From a checkpoint of a small transformer trained on Wikipedia.
Size: 10 layers, width 320, 5 heads of 64, MLP 640 SwiGLU, vocabulary 8192, 15.5M parameters.
Training: a variant of Adam for these matrices, 300M tokens, 4560 steps.
MLP neurons of a small language model. Each row is named by its layer, matrix (gate and up: input weights) and neuron, and shows model dimensions 160-287. Each number is 200 + 40 x the weight over its row's rms, rounded and kept within 0 to 999. A neuron's up and down rows have the sign that makes its largest values positive.
After each neuron's rows, "fires after" lists the tokens most often just before its 100 highest values on Wikipedia text that the model never trained on.

L2.gate534,193,163,197,204,178,261,90,203,220,251,169,157,206,161,177,115,220,222,168,198,163,148,283,224,230,179,202,174,97,266,218,182,185,282,270,218,182,231,195,240,193,194,224,230,122,203,215,152,188,193,261,202,214,250,221,190,209,187,141,199,122,168,173,196,227,195,262,178,165,248,213,135,199,141,201,207,206,163,233,230,229,257,164,206,226,191,155,229,169,189,215,201,228,227,209,156,219,193,230,242,240,187,176,243,217,147,188,147,178,158,191,185,184,168,115,210,229,144,215,155,263,200,224,233,144,243,184,235
L2.up534,174,192,287,247,187,220,144,167,137,155,178,158,205,208,183,222,154,238,232,217,150,221,149,241,164,179,223,237,117,230,217,222,206,195,219,211,244,197,159,176,141,209,180,221,193,244,187,160,172,92,210,241,157,163,225,170,176,289,220,189,192,180,178,207,66,160,226,226,177,186,206,256,233,288,148,238,206,193,162,248,206,219,218,151,203,184,173,308,236,218,189,187,212,286,139,240,148,223,167,157,207,220,157,162,287,211,133,349,257,181,229,201,183,251,160,216,225,241,140,178,210,175,225,203,230,164,199,207
fires after: "\n", " the", " as", " a", "|", ","

L5.gate116,171,213,169,157,226,251,131,236,205,211,119,147,219,197,184,202,225,230,219,261,169,261,189,163,232,187,144,156,166,189,149,179,210,194,159,167,186,227,185,205,159,168,152,202,132,243,268,163,115,186,191,186,134,213,241,247,224,160,277,172,282,196,175,181,218,153,208,265,188,132,184,244,166,176,185,211,190,184,148,222,263,211,159,272,142,169,183,193,225,217,187,180,251,156,219,234,212,223,198,160,205,155,176,197,200,305,268,105,200,194,214,191,224,151,187,185,352,180,204,250,173,114,212,196,208,209,297,171
L5.up116,127,240,240,236,287,213,210,183,203,183,245,185,172,166,163,217,197,157,208,285,255,247,200,212,264,199,160,121,210,234,145,200,231,168,186,235,158,169,204,231,226,266,197,232,203,194,220,262,244,243,202,125,168,205,211,231,194,163,214,190,270,119,186,187,250,192,239,162,176,195,164,199,156,234,203,154,255,209,279,244,244,248,216,147,223,167,202,119,258,151,195,223,195,164,249,181,236,200,124,209,185,201,166,181,235,217,193,190,207,222,233,91,194,272,270,196,177,172,218,188,249,202,179,259,214,178,162,165
fires after: "  ", "\n", "00", "2", "%", " Votes"

L4.gate586,161,240,266,130,241,164,167,151,186,196,166,234,168,293,227,173,147,216,226,248,139,147,200,192,150,127,181,159,156,224,213,253,183,180,141,140,221,171,188,190,218,215,204,194,160,159,94,220,224,149,185,236,184,216,233,207,228,206,202,90,142,119,232,174,111,123,140,203,96,204,238,143,195,196,141,182,213,248,214,156,188,184,217,187,203,169,217,272,178,199,119,167,267,242,236,220,241,231,236,240,238,247,230,277,173,249,220,236,161,184,193,242,268,190,208,186,104,228,214,212,238,181,208,265,215,184,221,253
L4.up586,121,247,230,152,172,170,173,181,227,189,183,247,162,254,302,174,239,224,260,225,141,165,230,240,204,140,188,84,189,191,172,145,261,202,230,180,172,299,235,218,184,152,236,194,202,141,190,164,163,225,180,240,218,233,242,177,195,240,162,151,259,176,201,235,305,207,259,177,208,229,231,125,214,261,151,207,205,228,200,202,243,266,232,205,214,181,214,199,125,213,162,169,195,254,193,182,245,185,180,228,184,230,190,306,165,232,241,232,107,205,232,189,216,111,158,215,236,186,212,224,254,176,208,289,220,228,304,257
fires after: "  ", ":", ")", "}", "$", ","

L4.gate411,235,180,230,192,191,232,232,204,195,117,234,249,190,180,263,211,131,161,228,231,263,191,197,214,222,228,201,135,206,263,161,288,157,229,141,247,215,135,237,178,184,133,152,267,221,190,239,192,213,203,255,228,183,215,236,185,246,215,204,209,252,227,213,208,333,186,248,217,132,178,207,182,161,120,225,269,205,217,231,181,174,214,166,157,211,173,136,171,198,232,144,120,245,228,169,233,200,141,199,219,231,185,99,209,183,263,168,242,238,212,192,192,201,235,229,204,201,185,176,280,184,141,185,160,185,177,192,175
L4.up411,223,159,246,320,170,244,278,236,177,175,184,234,155,199,237,218,196,203,205,196,181,186,161,190,152,223,288,238,172,227,194,188,187,198,181,255,197,178,167,111,136,226,240,262,260,155,203,250,231,199,248,163,112,227,185,132,215,204,195,189,224,227,243,224,150,181,239,237,172,186,133,186,110,221,183,151,135,161,194,280,186,104,175,157,213,139,157,208,131,156,244,228,221,168,186,211,243,158,190,191,238,226,206,181,225,178,182,234,245,174,174,213,126,204,224,173,202,209,151,207,180,236,194,180,257,254,144,161
fires after: " |", "|", ".", " the"

L2.gate524,244,262,209,186,210,162,242,284,180,168,169,146,178,220,218,225,138,205,149,202,165,201,130,170,204,224,196,248,203,219,186,214,164,253,128,191,219,195,278,182,242,131,164,167,87,215,157,202,192,253,133,204,237,167,150,232,276,200,224,134,117,223,280,203,227,186,166,194,239,156,127,214,226,204,232,224,205,238,219,287,247,243,194,185,241,205,219,230,192,254,287,188,253,189,183,137,220,228,259,230,143,196,208,179,172,204,245,200,159,213,116,210,198,128,239,211,260,201,164,266,231,164,208,214,181,214,301,162
L2.up524,129,184,211,211,169,180,181,141,208,209,244,226,233,130,207,187,163,176,189,199,201,280,182,201,210,176,215,226,187,232,256,143,183,270,217,278,118,233,199,238,166,262,253,237,191,187,220,141,206,133,218,197,197,140,241,236,180,143,204,168,186,115,288,92,171,186,220,171,137,253,180,225,168,191,210,183,285,150,171,216,158,143,116,156,234,111,199,253,67,153,251,227,180,295,190,122,140,192,243,185,281,296,200,167,176,176,215,278,220,220,161,236,97,240,227,132,210,201,208,202,247,238,251,277,193,172,176,182
fires after: "\n\n", "\n", "}", "000", "–"

L5.gate325,168,234,175,267,210,186,229,204,279,216,214,185,170,195,198,193,210,138,256,248,266,240,232,212,196,209,207,182,176,241,240,216,211,220,173,216,234,260,160,231,174,198,196,163,236,230,205,106,157,172,147,210,210,208,197,203,192,147,266,190,228,161,226,112,176,236,145,182,159,187,191,252,281,209,212,248,165,210,234,186,178,262,204,160,175,275,113,277,232,233,170,274,169,156,177,261,193,199,199,220,211,211,274,123,231,126,188,105,272,190,175,199,231,229,201,292,218,158,165,232,91,135,183,177,141,171,188,144
L5.up325,200,248,153,162,217,205,251,189,204,194,160,166,126,174,237,197,262,196,177,164,207,184,212,259,220,311,215,247,197,197,184,252,234,179,195,246,262,151,161,220,187,220,215,256,213,113,154,266,190,182,205,204,244,245,169,220,250,252,200,197,217,209,147,198,247,218,178,209,139,132,159,100,212,211,240,186,205,176,148,178,200,170,237,199,179,206,179,182,230,172,195,204,213,144,232,163,138,168,207,206,226,261,167,186,228,130,136,259,171,196,206,235,162,192,213,241,139,174,141,156,227,260,188,188,213,188,190,226
fires after: "=", ")"

L5.gate473,148,278,240,138,143,185,272,206,254,78,199,166,72,172,142,178,182,234,203,202,143,223,237,196,193,151,178,222,221,256,164,192,210,171,209,233,155,167,179,169,180,198,220,131,240,131,215,221,193,228,191,168,124,229,269,195,199,217,208,157,195,145,225,232,234,141,225,252,156,236,119,167,199,212,208,152,203,175,201,162,154,167,196,245,203,188,158,159,232,217,224,219,189,241,114,178,225,167,238,166,220,269,195,229,185,226,190,205,220,274,189,192,192,196,193,186,204,234,200,178,176,223,223,163,179,157,259,163
L5.up473,163,246,229,257,255,254,189,170,234,169,246,115,180,176,152,220,166,181,200,149,168,202,210,186,210,228,225,175,220,185,221,205,184,198,218,264,234,207,148,192,252,119,290,185,184,186,181,178,186,250,163,150,235,154,216,121,222,208,261,170,183,230,227,215,207,199,198,164,177,206,182,226,176,214,166,164,209,270,251,147,195,222,252,258,202,188,138,153,172,200,191,225,258,184,195,193,208,135,225,109,314,270,135,195,212,278,233,276,213,172,209,202,261,180,209,251,240,215,205,160,201,192,253,221,132,173,224,218
fires after: ".", " ("

L5.gate105,159,168,194,219,139,180,185,204,184,224,250,171,217,272,215,225,237,190,265,238,195,212,183,215,162,177,188,207,196,185,274,180,163,165,212,145,188,238,285,319,227,253,212,178,160,217,182,206,178,204,129,177,254,175,249,183,201,183,167,136,185,225,188,269,158,187,167,197,171,191,265,166,206,185,142,171,164,198,229,239,223,157,191,172,187,190,211,246,191,115,237,299,251,163,207,202,198,242,239,206,151,230,234,217,141,213,218,195,195,159,148,171,188,152,236,157,206,173,323,124,230,234,232,172,173,233,166,210
L5.up105,201,204,205,161,174,154,192,209,165,184,250,167,209,221,229,142,232,178,216,133,211,170,285,247,187,231,200,213,209,189,193,226,200,183,206,225,300,220,302,232,204,264,150,146,276,170,227,199,139,212,196,186,207,219,189,196,185,186,148,205,219,160,222,212,193,184,144,251,245,229,251,155,225,188,194,184,158,196,274,214,180,225,192,183,227,183,213,179,152,195,182,313,222,210,232,215,163,192,231,208,160,249,246,142,121,204,231,233,191,214,248,145,163,183,247,223,198,155,248,153,151,252,180,231,175,254,108,225
fires after: "\n", ")", "\n\n", " Championships"

L4.gate551,141,210,191,208,198,140,239,152,179,232,216,195,253,171,257,184,184,169,156,256,118,226,163,229,248,145,210,233,138,219,202,125,177,268,267,221,190,229,187,217,135,247,198,224,222,199,186,141,184,155,188,197,211,114,197,226,148,208,204,194,202,147,146,194,280,153,194,230,240,226,217,210,214,251,206,260,189,192,219,246,241,233,232,169,226,175,118,153,200,178,203,255,257,178,118,168,215,188,248,180,276,217,202,238,156,121,220,176,137,161,129,255,177,205,178,176,230,219,219,201,239,147,250,168,176,181,218,163
L4.up551,233,143,268,281,227,167,114,162,237,225,235,238,195,176,254,209,235,203,138,182,202,226,151,181,219,167,169,214,122,215,183,233,235,177,167,219,182,266,240,227,194,313,169,206,202,211,177,225,175,171,203,216,138,232,219,160,208,206,196,261,244,238,213,239,161,229,237,270,178,228,228,183,169,260,225,235,184,178,167,241,177,262,200,158,232,154,176,156,193,120,233,245,189,192,223,196,147,98,211,152,177,190,177,230,187,171,167,195,268,163,156,267,163,135,196,199,180,221,249,228,177,227,223,183,192,212,183,131
fires after: "\n\n"

L5.gate431,163,158,226,199,217,296,220,192,223,198,177,217,231,211,221,215,198,205,210,198,181,250,209,138,160,197,137,196,200,200,243,285,158,206,151,234,151,97,187,219,283,166,182,261,124,242,145,147,146,236,174,112,280,147,223,186,188,235,236,249,148,238,249,203,239,181,255,220,201,197,201,259,206,165,218,213,113,224,209,199,169,229,210,196,162,170,155,196,222,215,186,222,259,184,224,223,180,193,185,162,150,236,199,261,144,134,196,183,237,158,144,187,215,149,138,257,200,199,196,183,216,140,159,217,217,206,261,139
L5.up431,200,186,302,174,218,222,242,156,213,164,185,171,204,209,144,260,151,165,219,205,181,194,140,171,212,157,174,214,180,218,227,229,183,129,223,307,203,187,154,191,179,269,195,178,140,269,211,230,171,214,202,175,221,140,167,221,238,229,221,269,167,239,179,215,202,225,281,251,210,202,167,174,177,236,245,281,143,296,198,181,163,143,208,224,222,180,170,168,243,122,183,249,199,251,177,250,270,173,194,158,229,119,186,203,115,247,235,146,210,233,194,267,252,177,209,219,272,200,268,245,195,110,191,160,194,158,199,116
fires after: "=", "\n\n", "\n", " 3", "  "

L5.gate74,158,181,213,139,263,230,210,142,261,249,196,166,208,225,194,234,207,169,253,261,209,145,153,282,195,275,166,148,253,201,174,189,233,224,143,209,160,215,231,225,204,225,267,150,175,255,165,93,135,173,174,201,259,212,197,193,212,184,226,274,184,206,180,249,246,276,143,178,187,134,238,180,275,106,155,214,160,240,172,211,158,248,239,195,157,168,242,139,198,186,199,153,267,170,220,227,196,211,197,246,246,146,223,242,173,168,207,173,222,145,180,224,223,269,148,224,205,185,169,214,166,261,207,234,237,273,219,226
L5.up74,124,182,248,125,206,202,200,162,200,240,213,123,167,268,224,224,204,192,262,220,191,169,107,227,199,218,193,230,171,156,189,218,283,147,133,189,171,179,211,209,287,195,237,200,168,261,181,107,118,175,168,220,229,193,158,188,161,172,246,217,163,249,185,243,275,181,179,199,151,73,245,142,239,199,193,163,169,268,194,209,165,221,223,217,179,234,226,113,150,216,241,197,223,202,186,207,173,187,280,266,238,157,186,244,209,249,235,133,224,233,171,215,263,234,184,199,215,230,212,215,207,207,185,206,249,280,226,225
fires after: "\n\n"

L5.gate156,227,228,244,210,185,227,225,149,269,167,272,207,242,148,196,200,206,132,178,311,267,232,202,164,212,159,197,214,174,126,117,166,193,190,176,151,199,182,181,239,167,310,201,191,152,261,276,206,177,168,235,143,205,168,168,186,184,175,240,276,235,185,259,147,186,234,155,220,179,168,161,209,261,215,211,195,116,159,231,171,209,288,173,182,168,144,160,178,168,163,258,346,189,138,189,143,246,206,157,195,267,200,193,217,171,143,239,209,227,274,194,162,228,192,145,180,205,181,235,236,257,155,156,192,179,167,203,112
L5.up156,220,193,230,197,174,164,213,183,201,170,178,231,203,153,147,196,179,146,230,219,258,198,135,128,190,171,194,190,275,189,221,184,209,257,189,164,250,174,233,218,140,265,174,229,239,214,193,183,148,261,185,152,189,172,151,147,190,142,150,218,173,159,247,175,215,162,194,171,216,184,157,266,174,120,244,219,127,195,234,207,158,187,134,201,226,191,201,179,238,220,200,270,143,209,208,209,169,163,206,121,211,151,241,276,197,223,238,242,222,212,190,116,198,201,225,177,237,199,181,225,143,181,163,216,210,170,99,129
fires after: "\n\n"

L4.gate52,202,182,203,176,226,294,199,245,214,196,193,244,159,208,202,231,212,152,188,208,223,230,239,245,156,231,121,210,190,227,215,192,191,192,165,240,280,238,224,239,180,200,223,207,218,259,188,196,190,156,291,185,238,238,187,219,258,177,230,206,170,179,179,229,226,284,215,196,163,176,141,223,245,211,126,186,232,179,231,191,217,214,225,157,295,226,163,226,192,234,173,221,174,166,204,214,200,246,140,204,229,267,236,146,186,233,197,234,245,209,263,265,248,197,285,218,189,221,217,175,184,166,229,172,240,202,185,274
L4.up52,300,222,219,270,240,226,160,252,184,136,210,258,109,211,201,250,286,229,228,168,173,234,187,192,205,240,235,266,202,268,196,187,207,185,198,228,215,308,209,264,186,153,248,224,215,235,222,96,206,171,255,187,193,155,211,158,140,138,183,232,230,197,199,216,230,194,261,207,191,201,184,230,209,236,231,174,241,166,233,228,215,166,186,199,245,266,197,176,194,235,227,183,217,128,241,236,257,152,186,316,203,211,228,178,241,240,152,230,186,176,179,293,181,157,228,242,237,240,189,219,169,150,260,199,248,251,195,260
fires after: " |", " the", "E", "W", " ("

L5.gate382,259,157,216,184,219,176,169,174,207,135,190,114,194,229,255,170,187,234,163,210,214,122,161,197,253,221,249,176,188,228,234,216,200,228,209,210,209,189,238,211,230,219,156,155,129,182,211,218,198,175,260,232,223,167,255,239,192,164,196,237,165,160,275,169,216,223,190,213,199,260,161,235,212,186,186,180,193,223,228,136,190,169,200,274,220,202,141,223,202,204,113,185,273,166,218,161,163,181,222,191,240,207,184,265,174,270,192,211,144,185,210,206,228,261,211,235,199,225,229,202,180,196,142,224,186,229,213,202
L5.up382,136,146,227,197,157,274,124,145,188,192,175,171,205,200,186,246,224,200,172,196,221,226,220,229,187,214,174,201,177,224,198,206,206,262,106,190,227,160,190,217,234,169,232,194,209,115,204,190,123,245,221,210,207,112,176,112,215,251,214,93,205,157,216,258,264,191,211,139,260,202,182,243,219,194,193,212,138,215,180,163,144,225,250,256,129,138,159,191,175,164,195,254,186,203,140,233,194,192,221,175,241,256,181,216,184,155,269,155,186,226,119,162,247,224,156,187,305,193,142,181,177,239,154,239,239,184,251,178
fires after: "\n", "."

L4.gate573,162,203,171,127,226,199,195,120,260,189,143,160,183,238,187,158,212,148,166,217,138,132,227,150,257,198,144,196,170,217,224,243,195,164,149,213,202,176,272,239,248,196,226,202,197,182,232,191,178,151,246,166,211,220,258,193,146,179,190,219,159,207,133,152,241,200,142,177,203,117,225,173,235,237,218,164,245,287,200,217,142,162,245,197,177,130,227,161,180,196,190,101,231,209,196,155,262,197,215,224,318,246,197,163,211,163,282,193,201,214,184,186,122,250,214,207,269,166,210,174,205,165,173,224,175,247,139,168
L4.up573,187,190,188,203,281,199,178,152,200,166,129,210,216,216,206,231,214,225,195,185,153,161,194,194,188,165,117,212,227,193,190,178,153,184,136,256,189,110,231,220,256,249,191,175,241,216,161,202,132,218,220,186,263,219,210,182,193,172,194,230,207,169,186,229,240,212,126,174,197,171,154,187,236,143,207,143,227,173,244,168,170,185,156,269,79,174,286,100,181,233,193,212,234,199,197,225,303,222,180,189,232,281,292,236,224,226,181,159,170,200,203,164,179,303,208,137,176,165,210,188,200,183,204,216,243,158,194,235
fires after: "\n\n", "\n"

L5.gate593,163,214,268,179,224,196,254,186,220,212,176,226,240,203,220,270,150,173,150,232,218,189,258,209,218,219,197,203,185,220,169,216,246,227,243,188,166,148,273,214,181,203,194,228,236,136,224,145,175,207,243,178,251,249,171,231,212,238,180,95,233,232,240,185,135,177,157,188,161,158,216,149,230,215,229,201,160,179,179,192,216,155,224,208,237,258,161,238,236,182,223,231,225,176,140,216,196,158,252,254,246,113,180,255,67,197,286,141,172,245,227,261,125,187,250,171,193,216,166,224,204,194,152,223,211,184,194,198
L5.up593,197,154,206,211,274,103,286,104,207,219,208,227,258,198,212,155,229,166,160,186,258,149,199,229,153,210,135,258,175,191,135,165,231,194,224,218,280,167,203,121,150,250,176,139,257,135,161,217,153,118,188,113,198,273,201,145,187,189,202,211,198,179,204,139,208,223,198,209,179,175,269,213,213,206,227,157,229,104,146,180,167,119,155,219,225,289,216,248,241,223,289,207,201,220,226,243,146,177,193,219,225,186,179,228,179,191,259,169,216,193,150,193,263,207,196,170,204,127,166,193,172,199,150,182,120,197,141,188
fires after: "\n\n", " known", ","

L2.gate156,194,203,231,132,213,248,212,155,172,203,189,184,221,216,129,221,232,197,223,216,148,126,202,171,213,242,222,174,220,120,143,316,258,150,220,222,312,144,234,193,210,132,230,187,271,159,144,215,233,158,229,177,190,200,218,239,219,203,220,213,137,187,225,149,221,273,137,253,191,185,174,193,157,180,201,161,146,261,139,269,237,194,178,270,202,192,151,218,216,183,207,212,253,244,204,139,180,225,148,218,253,248,176,185,117,159,207,300,315,223,157,170,167,229,202,158,186,207,286,150,196,187,218,152,200,245,233,209
L2.up156,136,188,202,168,146,203,290,233,166,210,247,233,192,167,189,238,249,209,211,164,215,196,221,157,175,206,156,223,255,229,152,248,232,275,232,216,221,194,203,176,133,170,220,213,189,164,248,165,176,277,170,194,174,183,234,250,201,145,149,195,224,255,183,213,190,173,165,195,266,181,172,169,192,198,200,246,218,206,257,196,117,244,207,246,208,223,126,168,218,179,215,179,135,177,141,186,200,158,254,197,174,189,147,198,159,203,242,199,104,240,226,195,194,241,208,200,169,277,201,195,197,205,239,171,223,191,307,228
fires after: "–", "+", " (", " +"

L5.gate157,154,198,211,103,180,234,204,129,216,285,153,211,216,261,195,167,136,198,283,229,115,149,237,208,240,209,152,168,212,246,196,199,218,188,155,219,214,154,191,230,237,213,278,140,204,248,205,136,158,221,187,182,215,212,168,193,214,193,172,254,196,196,215,181,147,261,141,149,181,190,218,195,260,156,127,182,147,207,190,203,195,211,229,244,162,191,125,127,212,206,145,196,272,187,199,253,228,244,204,205,296,275,200,272,167,235,199,160,201,146,245,209,234,269,169,183,221,200,227,198,234,248,231,201,265,257,237,268
L5.up157,200,312,196,115,221,265,178,207,209,180,206,189,213,260,221,242,118,139,261,284,194,156,181,174,260,282,172,126,180,228,201,253,242,197,190,181,222,154,207,220,235,241,183,174,198,193,164,176,177,193,206,270,267,211,231,232,162,242,152,215,160,259,220,195,199,227,166,204,160,148,235,187,270,180,85,240,189,208,248,252,154,249,183,202,193,230,199,244,214,208,191,204,239,192,190,216,232,196,186,194,265,209,76,235,234,193,203,78,197,202,146,169,236,233,201,195,210,209,187,251,255,258,162,242,138,225,238,195
fires after: "\n\n"

L4.gate281,260,250,243,167,182,241,220,153,206,203,161,145,160,239,199,221,226,202,167,245,237,209,140,199,239,161,228,219,136,188,200,161,273,193,200,164,307,223,215,256,233,216,210,184,234,137,164,180,217,237,195,146,230,215,255,178,228,203,162,235,187,123,203,279,157,212,268,159,287,122,150,93,204,172,185,236,234,166,239,167,193,205,244,164,208,238,165,252,123,262,185,198,211,204,239,173,235,137,121,195,211,253,245,259,282,217,210,248,299,181,200,197,195,204,199,221,235,173,206,235,268,218,187,217,137,183,217,146
L4.up281,247,278,172,178,167,202,194,232,154,173,188,255,190,197,220,147,248,236,184,182,206,192,170,164,237,235,243,219,177,217,198,202,204,216,156,146,196,262,170,174,219,203,206,202,258,187,199,153,244,200,211,223,204,168,261,191,176,226,209,218,234,144,187,222,129,157,172,234,206,159,184,163,163,271,182,193,218,205,280,201,175,194,182,163,161,206,229,252,131,260,203,109,205,203,219,205,204,232,180,270,167,235,241,220,172,149,228,220,228,191,237,144,201,188,128,130,126,288,206,133,213,224,173,211,179,206,245,256
fires after: "\n", " P", ","

L5.gate41,122,140,238,200,209,247,167,178,226,153,241,162,158,215,266,207,233,165,147,161,225,232,289,169,147,240,140,252,193,188,252,241,226,215,209,224,263,185,196,234,210,268,250,187,224,290,135,160,284,161,188,220,210,204,250,243,197,158,253,258,202,218,193,242,201,224,117,277,173,222,224,141,275,198,202,195,148,223,194,246,242,213,215,221,157,200,207,234,215,190,232,208,190,168,140,149,150,185,222,209,279,202,149,180,198,191,267,185,173,163,139,165,172,201,176,223,250,116,217,148,281,200,241,140,151,220,179,188
L5.up41,189,232,209,147,168,196,253,186,149,195,141,143,197,219,191,235,218,203,242,184,95,237,139,191,164,225,129,213,180,256,203,226,222,147,217,201,183,205,187,235,227,216,139,266,235,161,206,131,122,139,256,234,128,228,178,172,224,214,212,166,249,194,219,182,203,256,296,235,200,178,226,184,217,167,173,216,196,251,239,164,171,246,248,188,223,201,158,216,181,246,166,207,190,214,190,222,162,218,211,193,262,136,242,213,189,129,227,171,157,201,166,186,293,142,224,288,211,193,159,284,283,150,207,261,238,135,181,236
fires after: "\n\n"

L5.gate1,309,160,197,186,275,185,117,244,201,196,195,231,164,292,217,150,175,209,222,251,152,168,193,194,250,174,170,227,210,219,311,218,205,244,216,147,208,134,201,224,184,207,224,206,231,246,233,145,189,167,214,204,188,207,253,176,165,233,184,123,183,256,211,173,211,197,192,190,227,199,238,247,157,144,178,268,255,254,150,247,209,228,247,230,284,165,223,141,261,178,211,180,197,176,175,280,218,181,183,232,260,194,159,162,153,163,243,230,196,208,181,194,190,151,197,203,266,195,248,113,199,197,227,159,246,221,212,245
L5.up1,205,178,139,190,300,177,157,183,173,154,167,258,122,223,245,219,222,175,151,220,197,217,261,218,219,224,148,219,224,188,240,233,225,239,286,247,146,236,172,174,217,185,263,214,212,254,236,188,170,156,203,216,196,220,196,230,147,199,180,164,182,156,156,185,237,161,164,174,155,206,267,193,199,161,201,141,253,219,125,178,189,177,188,155,223,253,199,136,189,210,178,244,150,253,193,228,228,178,217,199,264,212,171,156,205,191,167,260,173,166,168,194,202,128,253,193,171,224,194,170,131,248,150,193,180,194,221,223
fires after: "|", "\n", "-"

L5.gate207,191,171,290,242,147,270,267,145,252,132,178,131,187,212,183,212,219,200,182,265,225,236,211,298,243,184,177,131,204,222,202,214,238,192,147,171,256,198,209,230,201,191,205,158,231,180,261,147,210,181,211,194,161,163,274,284,155,180,249,226,221,194,185,211,102,174,170,177,217,155,266,208,220,209,161,189,208,208,172,194,217,214,205,152,201,129,150,202,238,205,205,280,200,206,137,215,161,244,178,192,193,170,180,264,219,179,165,251,253,198,225,145,221,236,150,209,273,188,237,238,174,179,200,174,200,203,51,200
L5.up207,192,194,193,205,287,178,150,196,208,217,274,201,148,228,211,208,297,162,250,147,277,223,169,267,234,123,177,295,190,226,208,239,287,110,225,263,217,194,215,186,190,256,168,194,185,214,141,173,197,154,170,176,233,277,177,146,190,204,214,212,217,175,235,247,243,220,199,231,231,217,227,166,229,130,258,177,166,182,165,165,238,263,178,126,261,231,204,202,194,179,200,186,209,256,201,226,168,256,176,179,268,188,164,168,224,137,176,300,161,172,317,146,168,223,182,225,222,207,196,209,216,185,216,109,190,150,191,290
fires after: "\n", "  ", " Party"

L5.gate13,224,282,216,174,128,170,225,230,186,239,247,210,205,264,221,315,193,155,243,292,258,219,248,250,132,232,141,266,207,203,209,157,216,166,209,212,261,194,241,135,177,217,242,193,232,234,201,260,227,193,202,226,153,279,177,247,177,153,195,188,230,238,245,188,249,274,204,216,144,180,202,218,156,186,194,217,128,209,209,212,167,196,264,260,105,171,176,224,177,149,145,228,240,157,142,195,183,229,219,170,198,228,167,226,237,169,250,240,211,241,173,134,256,193,171,215,237,98,205,214,234,204,227,179,163,282,145,207
L5.up13,216,236,230,256,239,270,176,232,194,193,182,187,139,259,266,199,258,157,212,180,147,197,152,145,237,209,192,252,176,182,231,249,248,184,180,230,192,163,215,110,210,178,168,147,242,225,149,218,224,230,192,170,199,298,174,114,222,156,150,206,194,250,212,241,209,166,184,193,174,135,164,156,204,207,159,205,254,175,222,162,189,241,224,232,239,171,183,190,209,235,140,186,176,177,226,200,196,199,191,247,114,275,276,243,168,183,185,205,239,181,203,195,209,129,202,202,172,177,165,208,232,181,219,167,235,252,273,222
fires after: " 0", " medalist", "s", "  ", "%"

L5.gate183,181,251,202,196,151,153,243,231,147,197,212,291,210,260,206,171,217,209,246,192,199,229,149,201,197,212,159,175,193,185,220,135,187,204,172,171,187,169,229,153,213,159,311,236,176,214,160,96,197,140,161,207,176,167,183,188,217,196,263,251,159,229,305,278,147,210,168,226,199,227,174,205,223,280,216,303,189,232,160,213,218,201,244,201,157,190,252,310,173,165,212,194,220,110,288,182,124,224,216,210,318,110,220,299,174,180,201,162,227,192,193,212,190,233,192,229,224,200,158,163,181,186,230,206,196,214,292,176
L5.up183,215,183,167,177,267,202,234,170,260,246,197,209,193,198,262,233,189,191,269,222,297,159,218,259,206,198,183,315,210,194,272,223,280,222,237,186,254,257,242,175,146,244,193,210,228,193,193,196,54,213,178,216,193,227,204,208,224,176,170,278,202,144,153,230,195,226,153,200,209,186,148,260,148,197,124,220,195,194,254,241,166,180,251,196,191,253,181,199,233,240,190,172,195,209,236,190,85,209,201,197,193,170,225,254,186,189,235,236,191,257,216,264,241,214,191,223,168,181,215,167,207,217,175,178,238,224,181,122
fires after: "\n\n"

L2.gate454,118,159,184,260,187,213,206,193,305,194,185,200,183,237,177,182,232,151,226,163,158,164,133,179,235,187,247,209,242,187,228,189,163,210,182,158,231,141,265,149,198,168,126,156,164,190,183,137,185,254,174,197,230,160,202,185,276,174,195,202,215,158,227,224,185,216,178,280,259,184,167,169,190,180,259,270,209,251,220,172,132,172,330,213,220,103,163,183,193,245,178,208,169,190,146,158,194,209,173,148,209,134,272,201,243,196,193,223,212,179,207,222,227,208,210,155,200,227,212,211,194,213,188,154,251,271,188,154
L2.up454,152,152,222,235,273,238,180,250,224,237,188,218,177,239,217,177,213,192,213,110,145,215,167,217,246,187,199,183,222,246,227,188,168,206,108,167,185,219,175,219,204,136,195,240,169,239,259,188,240,152,233,196,184,223,225,226,223,162,162,257,212,149,217,205,229,228,195,190,171,198,206,181,99,209,179,207,228,223,145,240,216,171,254,232,244,174,102,140,219,267,208,185,171,164,119,230,204,202,254,224,204,176,289,189,191,144,184,190,227,214,185,207,225,207,234,130,221,228,206,143,177,206,197,195,254,161,234,205
fires after: ".", " was", "\n\n", " Released", "\n"